Weights of a small transformer language model.
Architecture: RMSNorm before each block, rotary positions, no biases in attention or MLP, untied embeddings.
Training: a variant of Muon for these matrices, 333M tokens, 5091 steps.
MLP neurons of a small language model. Each row is named by its layer, matrix (gate and up: input weights) and neuron, and shows model dimensions 16-143. Each number is 128 + 32 x the weight over its row's rms, rounded and kept within 0 to 255. Numbers have three digits each. A neuron's up and down rows have the sign that makes its largest values positive.
A block is one neuron, or neurons of one layer that tend to fire together. After each block is what it responds to, as a language model described it from the Wikipedia text at the highest values.

L3.gate500:089084139137198115122161139075101139115113098160169123103140151113109144144110159112109103134137088175127124061159168077182146127136153127063086179118119086089098139176167151124111104151125159081169129095141078121136091158207109119114128118188122095138190129142139095153095135150114132063118111189099114125112165101092074139090220131136154124151065107157111174090094216120165160139165
L3.up500:133101152140126053090058086148141127197137143129183157108098117137111098123113095130082077083175063065144191054183187114141143131168116098111113073097102100137150117077148133129057100113137131090111088057142101155119187155081138147148084170087096167106177156117124102042113113106107179133166116103150149127208135090046128005158071145139146100171093131083126124116084118143114125113109
L3.gate607:150128149156147089152132118150097145125081146128046183142127162151107226145094119094116111124110152090137144068127140163181225135148110116122076162116098158142104120112137079135097123108125135137115122115139131121161167143112148107127114116082083172113173119096155125123137141165111145148105151146144163114135106122059143138104179187064060115149149150158127181137152119163114115144100
L3.up607:098094146059183135124217099157114088193113121139109151115132129104150085119131102102113087126167127169088110091119148175123182122203115142181113091150155106149070173170103096116111128166114125111075160077122107126180112153197140093136103104154174092170115134084121157111106124138130090111155131207181160084129116153147177092139148131076097156152142124208138111117182130123134161116170
L3.gate812:106201096102098166128154148165121157165128126188117106137135145145181150115107169075156126104128076112143152094087129130151185081126157150121137161161059105169129101148132123123140119182156133113139171103165161101149079102137124131152077110068131109069121198152145119133129075151113145142102161131115165068155133122101163114071164118082175139118106127177172211098177137083172076070135
L3.up812:102165168106160155147140209119124145151108152173137085097152117106147160143103153182163132132156128111148152135086139103146169103142133116070151194081124116136137114164166097080132101168083176152129105102166124100086094105087126107120062043129162130064125173163099117204133142151121145106131170132116120062124144147096114163102138206140173155125144101145118166083168136130167111177153
L3.gate1150:077158075094174075114107152102100140177118085116078134138183088128173154156105184115141153171134109146146091135142157134170125104147111057161113135118141108108118137171178109133167118165140100126188133157132151114147099193142131149122061112106162147120148142141161065145152092128081093084153192076161113115171147161109157192197120109094193202117166159101119169128117103125086170143125
L3.up1150:080146177111133138094084107146140176147161163151130098135138089109111139143181141130095187125134187208105152141165164082137103067091134093138093114113154135172156094085152148015136090232164128129126109132149222058093143127138048190160135097103181166091109109130133163044088101117100129088157169131074172116148146119087108144140191164101135095151140113147160138095115123107087132133156
Numbers inside names/codes. Number tokens fused to a preceding letter, hyphen, or dot inside designations, such as I-10, U17, COVID-19, SSBN-728, MUC7, and 7.9/10.

L7.gate198:096181114124131150096125166179148146082211116080154121129133191112095157130162128122163118179081124117095125101188178158128120167100125091127170139117138128121103109088113131140193147064108129084105150139146070092097129145152167109111152097125117091131043140069151098159164112153133097198148121095156142119140105145108109072119159111115113157191106143107138113150144137173119099123113
L7.up198:176136167086142082074135114103122107129134113117084128124033128092056163151112118062084099173113085123141121165126113166128111179168129100136161068147141087160119100173148111071136153118182123146134093137153113125165119139153184169204129177123105140157109083110115120146122179119160055126133120105125150079158133093099064141125149118076165138131113123110111150139183109168131118089160
L7.gate679:128072170104125078093095139171101159128162155129103075126087166090077175136167186080122150211118094180099152137172137161101148094173088135130170101145167111145156129126138163068119171159156110166131135135122130087137111116106173171144117131106162135073093092095165148139129200190078091120144118128135146168147090145079137125169158133080089155097075112167116082118139172166118121080123
L7.up679:087105147087122139119128098170077109146109117118153086164098149137090109123168130091118094128099153153123121149149136164057125120124157131111123079106159134116081095066151112108169118128050169126160109192115109062051107109154162189163127120116153146095129119113089162144102175142119100122119114053162130123143112066127199129127165143116113168088104115160123127086134177149103156071100
First-name completion tokens. Final piece of a person's first name or middle initial just before the surname, e.g. La-ura, D-ennis, David L., Jenn-ifer, in credits, tables and reviews.

L7.gate830:088141139161192118150177107146070174129087082109052122128108106145156123097101113148118151104096138101148191089143151114079083133135123105135163131066124132128108157075124151186102164154095116157049063119120150110163072096154154141133136109120103100133111181100184133147169103148142188188117100040130150144098137152106166093116172015175126112077101137164146174105144095173091099178137
L7.up830:145111143143166138135132156142165106106131120159085098124127143120150124167156132131166147177134110126135169115139170101094074122123072147134149064159156117133178117151170161186098194143065141104115145141145136171076148167151180072078151087105116153154178143174125136184162118117153078081105189124122100123138124135186173219093142111064127129126131109155155132121108123114162127153159
L7.gate939:096147177122092169138097128091161147048135158154139097114132098120133142149175144096097144082091121119130118137135157148138102120169157094155149064163078193193090044070172136150103171148130189153108142115164086117086118163118161145181067164176173113169184163132135095079150104179204150162123154173154086160077100115124157146166159132174111148109109068094091120141136155141158113152123
L7.up939:131146114171107174103184121154090178132058166116184145116117154127137147098143105177162113130106076164061104101129147109112105159145142166110200147153125128128123133135121168117095089142087107117156131126118131113159116106170151126044079142082109114148079115106173093181130151163134205120210085118162083181145081142150154133052116121140111085102102123166145100153142143093169096077153
Year-start digit "2". The leading "2" of 2000s–2020s years after "in", "since", commas, table pipes or month names, as in "in 2017"; also other numerals and "from" before years.

L7.gate361:190141156129162132165147103077099162129112130122095111140100189097165194157152146117119200118151103121154175130142142099100059150133130051119115133135143124158187146026114122175085125088119155151170119082137082147176123166139147090150130185128105091100138115148130143162144137181119129122135109137142185126122098141165164170157150145111146121125115194132165173085137115097095154144112
L7.up361:152146140118113148098106116122118162143135094111137124099155126066144150150090152169125145109131140146111129111183116093132140077118104093123163074129149114180167082092145120135146122136110165169110143081136136142152104116155103099147131108160131167166090112085095158141164123131194126157085154137136106129148089110130057139140077165141127095193137114087180148115124144071162146136136
L7.gate845:096132122077108053126103112070106161113131114092136081122093106135103096155101061139156172091093084109106135154105101150190123101167150135118134167128105165131096156077202124096104154147126114090153164115107119108166094155144091114103065162126174108165132106148119138088057149185156120094119157167116118197093111139130167125140149168122097124108072151099104132026094092121132113155094
L7.up845:162070159115173193102129115156101094144134129046103091104058113131110099133147118162157123107135170162061133131131143099080095128064080096071114121118102154183133131103092148100173114082102146164122143143162120205110153139100046103115114140148123106126109144146132154112122128142116068116143109098168126161220105128151101084152101172101187121104187163104078125086090134172121163146141
Structured data separators. Separators and units right after numbers in census, climate and election tables and infobox lists, such as %, " | ", "(", or a line-opening "-".

L8.gate58:169105160090133125136110096136093169116074162101183119146074124116118142125098099053145114075109136083164130152086131117137102179119107071140188139133154154065161120080104116127151099095161093122130103152078169130137158147175127086062079070149169119157098164147094113102194038163146137136169103066088149107180108166139107100110140094172091078080142083159110104177178114100121154112114
L8.up58:126184148140141186143086131165117163135110153158141150066091143176161154137131170148113123161177120170073109113148151114110135150068131120150135121093125124166171182173102139100148145049142098095090136145146146130144184154124121066129116128158116142146094121159136080133121055166156136078109098102099154199123147199069197128144102237116160136103117128138133127127176105042167088142099
L8.gate98:087120049137128110119109129149130098125138126161104137175159109137123116099183110107135132122118075140154184130113180077144141061147143153116179099113181146097148160139097128101111113176157137123177226053157152124110087182133091149206108175109089128061159051135199103165130136144140087139069142112102165140152116105134127144136139108097179119150059111181162104149160162169094145147117
L8.up98:125144120161079102079129101136153145176165065102142121174175097029117178104126137100157147082130175154103118107112169056116165117123129109123168163182122124159155141112109128141111079160171191087132111121137123144126131128054136099165088152174120126077091188141193144113129148181146110152137182130123096120156115151109158126141126154102068140127109117191163178159129085152148182117119
L8.gate244:128193128117103155141184116125125133135189175119119101051190166166162114138126144141121028151121129119113131116060139124146124139176139110104106130154164143176130172088112111084159121164200136135129149075131099149150131157111139102102124141168118190133188112114133143126056086122119116142149145143114140151072077150109118163134116174106179100077139090145167149102119187105154118092102
L8.up244:080147161077100139130104146128109129091137132123097198114138200136153137156174194112130118069146119160127110044131086136139124120188117108077168167126166095112139077145124115175097106066128146177084111160092110116154099103148159114122116087176140100158092102083132083063117088156148117122139156154107076127111162162079099156200158161159119136088056160110099113098099141059139147144120
L8.gate286:101078099092136148087167145125104103173083131150093141130113147063152101117149142139035119100106136097094138136149167101120104100078126131120110133115115068086183055122135092116115084101092129164160136090096118143159126117104128052174110153092112089106141167118156129133193109199140160151115150159187111151199134139117113137120134099116177158128118175162198135158102115104124156157054
L8.up286:092149111060120154171172111116125162094149064114046130119139140115147138110100108179101158192107129160100209124100165126147181089068126120170110134147090152128113140187103103113076150142092088137131145097094132120123131064115117067088098145104117141100133134135132148135121134137144144126202177119135161140164154124143173129112187109127117151169139110094166145127077129118119100094155
L8.gate318:109099065118158159136115165104138090096114169084172163135114115139186103085167129124136106103089095103118121129177152163102146116138126143096097163091063156086164145143134099141114092139157115133108127131115146143069152088119139046088144078124166166140088120094138103094099144151171097106143171041107140141228148143104137149095099171164126143144116150113124167067180145069096057188121
L8.up318:153096153131156153099179208146178106120112114122140054138154125153155151062112158155131094127094196166092180114126177079192080098088129120113103125143073083093081091124178131107161215099159138089096162076154115174058146108133100154131103138149135127133104090095120165129156150068146091086131041154139101153109092106132163165072071073125051075132101137142097098116122161131168077116068
L8.gate367:150101170165138053164163111178090109121125074157139187086095141223163112127186147188151136106086075153180104114097172100135068144060080143141105108123183154000190130138186088158176145114090132130138102138092121132120118088121101135111182171081143128069134141127146143125090167144145147138131113146164120085107125129082127159110129122144068182141137118151074098085148149148134116130124
L8.up367:093113225098191142104142146048110078103103107110058111074148168138113124141162152102120139142106162120144119093072165124086136088149078096107126097152136124132171101174138123152113130109131155160146111137115186123142099130137194106133102128179144155145187154077094117157199098124059172086127126154104129141145074127152144171154126133176100177080091151103189151170141155128124121167121
L8.gate447:124114186102135165154198160173141127139090123092123163116097160084176153113146149184159121120171121163153168119144120071072151115093090152148124155118190121094116135092104132094177127120098074177120154152130150160214141119073132072139106080177132070137155091162117099070095123161134159141141136152135142156138151152146142123151180170099102179130105169132132140125087114183090173100052
L8.up447:202157163101177130144151074180091112140082085144152163160187118101134122116119169118181113088164129094172128150102115123112214109074130089160164207090123070117124110124095153175092075156087086135117085118132134184129105142102173151057207132113140156145154127143120139103096049161114128142096109059040138042131131140132149110149160141094161120160134167139091135108090170102160144103129
L8.gate871:140090100172157076201147123094121089089117115101157094152137159109126100170134083179138060134119094125131151153105142146117087107150145062147117113183161149108078146114113120090160149154087085222085145165133163109145115134130099095129143124121158167088131115167143182101177179138126116145125095124111131143121130116112175175096135144199038133093122128145174142127164142145119113141150
L8.up871:120110091094142107141098156100082130093116120124101074134146148109133064098106121107089139115101127139149131134134108119151115135094128124157119175120111109137200110126144171132144136154107097178108140145070193150184186076125126130060132111151174132128160162120125139139147134093141094146089094165158091122125098095192169180106134117088166128096141145149168144044185149152117124151144
Statistics and table scaffolding. Structural tokens in number-heavy Wikipedia text: sentence-initial The in census statistics, parentheses and pipes in climate tables, infobox and roster separators.

L8.gate68:117151084120149083142129140124116215149098180147106113125125122114140171151092115188169195131107112097127104159143126095122089160131104129161114126130153106138112109108122147090139185102072215156139093155102091093105151094065143108082062140102103101160057172145106145142153191115133184145140149146167130082119168051190147112125095127145137122156140121104090148141085172159102134094130
L8.up68:099160096142141144099151135121158143097196081155142134124120125096154159131149172137180103072111149126100099129122069105087119118142153133101124156144146113153206141094085102100164135136179168121112122174123170138099107062146102208110112086120186130141104134183157116125103142065131128103066081152126110140152073154156142154130128165152158134166083123142147111151146167177135100143153
L8.gate216:115180048146146058148169067112132155153193119147134055124192091156058153136140122061095140158166119141096106108155104093120156147143097122131101129157122173113081171090124142127085142118138161076172148152145136063135114145076198183120097108064144088068112083112114144170156174134163160129127109127094133094129105149148124123142179140111105137144104157114130128141130152118075139125132
L8.up216:126142051092171088120115115104149119112135101145139158146184186051115061134140129054135188180136086118115120053201115132149132129144125149123093123147132108119124092088124109143125093093180117120126131109090118162087128117037140161149114095125113102119109141115146171116089113117164118134045164075152144136188116115143185116077078150186133102058124119111130129073130163178112177118095
L8.gate228:088092101100161178132156064125144103180133112129153141115174111163069118165195119075145117110091109138104126088156102114076108121104146133130059175144154140126067116118150097057138120052164112136118102132116147103114090177135111167075122158167094138113148052123143125194183177165127080173150102098160101110132093141158114136099144210151106169116120162163158161102165192156106085103114
L8.up228:085142175139154050065162162125145150113154105145058182131213190074108168107140112111170124113127095102160113112196113084112135174157177141132112057066132167069158160121150094160152148111164110175163112123109160130160149108096168104180105117106156115088109093150126150168114167131182195157086151108126137142077101111120133115165115130095086145147084143116084161121150139181122160076131
L8.gate331:096154127096087068151075144093095109100175152116109173196124139127120138109135186090151069112173179092076151161161096182115166139111084162135138110134114094128136115114162135111129094094143207088104140138122169151095128127103126088083107082152102135118106138083117157179154079175144138142139100186108128141104149145088124130156123169098098129153062195129096124066165142096130116139068
L8.up331:142134182095132164115189162156109127118132143147138116069102160124095138162118128110106099096087092149120135134091086173133116070138150132200075149130143110072129168166129144126111096132092140156151170094093063160070118149091174163169075106079096106170076083103135149167114060150080165136106085098074100116081121157181188106121143141162150180150138113093111201103088169095134146180155
L8.gate611:174053154127223105092097078143149145098172129173136106070167072089146188122175117161145124129064122109140146168141118132198180121092087122170120121126144124128108143121160074144085121192170121084124165097147132108139104122125191099123142108171073160149109120203196099082176155147105166132167127126137153120123160134109121082123153118092141153133122089147048093163133149109136140114123
L8.up611:168110148156153165092117085118148128144128133167088125191116069110142104170186102120169130108106116130142116135126109081184160175163083119135191084174196108089153146154131173109131122122118129095155140160066121149177089126126161122132127171113047160114118144163188110094115107144080132153111192141111091099111151092139158121095119141051131151109143072178133147156098105095141153110133
L8.gate740:129125107080163139116152081051090127097153168062142140099084071149098180148085128131082129143092143137140085109145146099088124094111126186141055130222127170155153089132199109109165156128118156022164134122130065171112104155125159147130179076133114116100142134206123144171072157137092101201078139152102146128131089094126121118096151144112122126083166134165094150118141201109166115201203
L8.up740:139106162095140103129116121108110158147146094089127165181072091184138132133127153096086072127120107150158097170114118132069127114087144142134153170216158149128097058123108105104105140081141147115173117099146101130162114116198131082152166103102123108137135073169107175102155143103182149154106112108110128160131091159170136145134182124068093078111167106138082151120131171104133111121134
L8.gate785:151135168138127142151088123170121121153128117157143155166184075128101228110184104116088187136089121137142145097109130096128125110067156134131146103099125099112131133124079105098124170074076100100166139113144099103152105162118174104130124073162141151109095098146135144134184143077104079176114134114181116110118105116127126155152099128142150147069167090140099126157139167126184202126110
L8.up785:121168136120117120090136122159158158124164153078123099076139151129157127070075154134143144104160098104163148131122087168168049083106158195127080103168090115124096112093116140113085107122102075146141087113080112120160106167087085099157117097091156123139091103155132086193144147184179163085127164127143162144116184174135094106174114040099109159157087057119101131071091133070155139149105
L8.gate1193:188187135145149100085123134171111172129159147109205143164170144146077203176179123095113117164106125138165151119151121097094148121150131090122151115159153080154123151055148094094088122092084122103136139163131176132099091182077166135096156040137136121144125110131102137178096194142123151188135104121107101101091155161123064134135083137119146175177085132145160152099156150128125132178056
L8.up1193:144094122066154143111102145131096103129156145135166169123122160142155195110206112085172142113141096101169124140170073119129134108156141136176145105128145151128098121169172090152129120122096131138123076112159169086143143134087124129111169136119131150131107080165123145121182157149132114141103113129156089138163116170125156133120125113117073133052139128137105050144142180128133131133151
Personal first names. Fires on the last token of a person's first name or middle initial, just before the surname, mostly in lists and tables: David, Robert, Joseph P.

L8.gate17:182133109117161132138110122157073151123197125100065108117119135098171149169107172095205176158110074099077173188106144164143166142139172141147158118100095151132142132125115128051075092162131129121079207126088128073074153074103143090144162127094139097158090107163124090189125156184107163149077168101126079101190144103142149144062099113136177126067102150152144115055123096095079125079117
L8.up17:170186158098160139121073146141128142113161092117095052100137160165142159144105086114193126085090125162122106133131121081128184129120117122188111122119128161139150195104073136083189062169163172133164130192072151132148192081118105167156153150131191107109132174071124147072159132116157098219139086114197159157135172114070149206135144113082083135111150110108147113117152114138095100162100
L8.gate20:118115093121150147118144151160132115102067131132152105145136105126147148143184150144092076164078152122062104106122135168158121096123127063096129088110120147161102161157077113114108130166104071116144138068098158140125100129076192102098127136081124111131127074142073141168108173110116095235129201139122181101175161125126132081151095113182166146110143146189122149111109095164128148143060
L8.up20:074119174111131112108173163146154125135143164114102163127133068107111107196117150117135176116130162160111151189190089112141116136113064138128126125099125112113145044145122153173148108163131065129187125099123162133095058180152100116158053161097123111103141166085131173148120159135125142124110127114136077155098171154109183111148131102132142132158190095072146079099081120119088128127204
L8.gate158:111129110086089110128099115112160108119131091091082085154145123105192136088136183050149136094167104076153027076149080085167137092118126144122109136108148109146150093149139117117134105133087192194123109155122146127068144096123134227167125083111152088161132112147126099118146109146059114120123112122115087126104139058070155140116099147153136100048110089171191102068082103123203088120116
L8.up158:092177137183106127066146115129093081120159132137148092170079120170114191114135136154129121064112160088118153183131133086126145116128088144173131164155126121117097110183105163113109170113177128127072165147159158160134134159169099078129086156154073066123157071132049125137161092079064101179142139126179080085124075109096092122120100149139116135149172110170191081156111141066176158162104
L8.gate652:146085164124172163122138102152114199146110185087151107141114112103114189107112114147115145122087077113098100151146115188139141164150131133105104162101117119146127196109098186098200167115053118162089121135148072141127106038119186127119088116139129151182117149094102141090143133217140152138137110104119149148098132084123089082078174075168146148075116131106124141155129135175115116156110
L8.up652:156111170142138131096166147084146186130119169118166156150140146138143131090161106107157136140097123121195118172158153164128105120164140108089092105140122151150159104109168134098104111125065106141114112137113102112154096104144170052137149139138132124111125111145109104177174087177172179158116107105115106144134145178167058171063106089198150067118100102139086144135198118155166105127127
L8.gate900:097117136145096214099092155079138170134134079132148123146094125108174138179193125103191113042085121136111155121130141068092149171065129146142140138150095132106084079179123168115110111138129094184117134104118164080092114068123108102126078122108103129136131107174131108095145162142153139177107137150126115121177172048119155095122134111180130133149141096064191156085111151143082098063112
L8.up900:132118089156106144119125127152147128109123128179147087162089170151197145165106132132156154151115118121161123175150140193135127102085135105107118166154177109096071099174103125068128064115177123122124113144132133131066094131123153119120129150089150161153131055143069101114106121206111102115101131074115069142173149101100127134143086079150154114155143086107151153092073119145151046114167
L8.gate1028:113149141164130147137100129098102170140126114131163115158120118131121184141118145141087137119141120150132112133140071131141138134180114153123110122108132111168060125142186141129110136123123174141061128098081161111137140101112116090134111079105082100173090175131161094130153077178140129114114126122116132103103178116076170102126134190141193101048084079136098110145104085117123145094175
L8.up1028:078137095156137139062089098144146230083120122154126087158173144111115153157187084105172199169138128194110114158121148092153161191101136156142114126109111073129098111132114139140206151159148113072081153148094152171111174118100146124149133120132142080140131146099117123055151106068120170062111096107181099128184135154109064198101113170182123096145075086123145104131130127144095130102137
L8.gate1030:130120139189108071048193130156147151093122132114116053183142129166195139106129115123143092159066117099126135114172127120144142096156174114152124152122114101187165160118084136123118109139179107075132120144080155134097131071189151156091104131064140126120153100160115092125156108128126072100181148185118135132142110112097104085145131163107156057134130117162096114130198078194126111163192
L8.up1030:115145116149166170136090079088144109166176118161103104073092180152177133150089180137171107114141089180118107148135114173118081125152165066067118133184105168129135101164161169108088083151152125132102091165188108142129093131099112084105159160149145096166117101105063115114086120161092104209066116138159116106142108142141148149135150118127059125093134143063194144076139214132108134122130
L8.gate1165:152154128096151098132129086128124159185113120154099098119122112135198154146131118167105102095111133100108096119125141161102196110104071152144164131130119161124140129149101123129141106150111138139150131108148179175156172103148119125063124130143112155163115164091172099123144135173154110198105210174121158112093170089168151132139113146129135105077089131173112091112115068155154100155125
L8.up1165:126092113143015123179076129187118135117124148061150151105085118094090091117125150109117113156129176156171078138124137130096155126136107107128083138158148139118150152126130137169111122133115185093191090157081127111086140131131115069154133143184164115096127172137154094095115171101150113138157120137128096173089121137173118096136164157159108161133178139129163087099126209146104127083101
Leading digits in numbers. First digit of a multi-part number, mostly in table cells after a pipe: scores (2–4), track times (3:21), years, vote counts.

L3.gate164:105088129152178142113144156092159174089103153103147119139149106084108137182140205144105118133146106180123145117137158167073137156102091095123089166117125000120116116118105065186132154111143126148123107146112142158174073116164160137105092082159128078123138070174087165134091135187175105122124047102133167116121104081171148099190177163115159121157105182189111093117122125112177097142172
L3.up164:138158153112114137095099143074134166171139128118184153116144126124101104114193097107118103101139140149084137094172117111133119148139141172151131131143108104073090140096162099129133136102096134101115117150168127080133098153091158153115094100119142073184119050114120135156104182097158073093079147112081133118121132163161101157145170129079109162139029140121091121116089107180128140180100
L3.gate199:119081181125145135081115106168119157178091140161171075107100115104136129163099175125102088139156140083132096122166116117110115142168168151180091063109135115135119181118104082092096075174083134109114089145138162122149109133148132193123138114140099085143110132164150184106123111130147121093148131144061159110106075148100153120145181156120086177119147108162196091105154142084175176123117
L3.up199:188106182109125192098050112186134143139084116032053155080125067153098187101147137102082095176181154148133162069102145095115094135101127145151088116119130104154139119133070107094075049078163140121124071172070159175145156143116076149110124086072095176128049119138089146108073129096098141138135153099110089117150042153092135164091135122122106171146110177148133112152107196089148160113140
L3.gate506:105058148093147126061126122104172102102081113127136117147145157128095134121140141078147154107131094152104099057194118148103145186136141155145126138113132141121130127149130134101117102105126166166148080167133116088114112127090177179194136081089135160166062162145153129133149138197100115070103144139084156093102115123133095117120154093105092171141082131101101162176126167164140102134166
L3.up506:116147128078196123075136110136135206136131137129132125124137177137122142181171168129162116123150065119110164142165152112133078180095058156142090059071126121151139101162129157119102101129156122143137104123151154167101121183093131143104158084133140141113074090117153124066081135175139099169114164116112122107134077119093112122137119121069062147144137107070108154121100155155111094140138
L3.gate827:068110100090231149147119081120110141080128091108108079071107121116140091023126145138125088181160072117125172137114173105131168104145155110114140113137102102132186141159104116065119114124103050118149101145089087160166118144149173145119116132146114183144080161136107184144177115174148126151132161182132116131171140132140113100129040132128112128160111112124187158090203156106141112106114
L3.up827:165106118128147123091131101125125122121090044124080130099165163093119162167170141128067151126131046096091116130067127123153133119136131142142101191175092127130157117083113134091145094186154113095166124095120120145105132120110144112113113125137104119134112164169118142114171183156188118135146136198191148111128161128079090143164096143119079074095065124163087120155204054105126108116108
First names in lists. Given names, or the continuation of one after its first letter, in cast lists, tables and credits, such as Matt, James, Steve.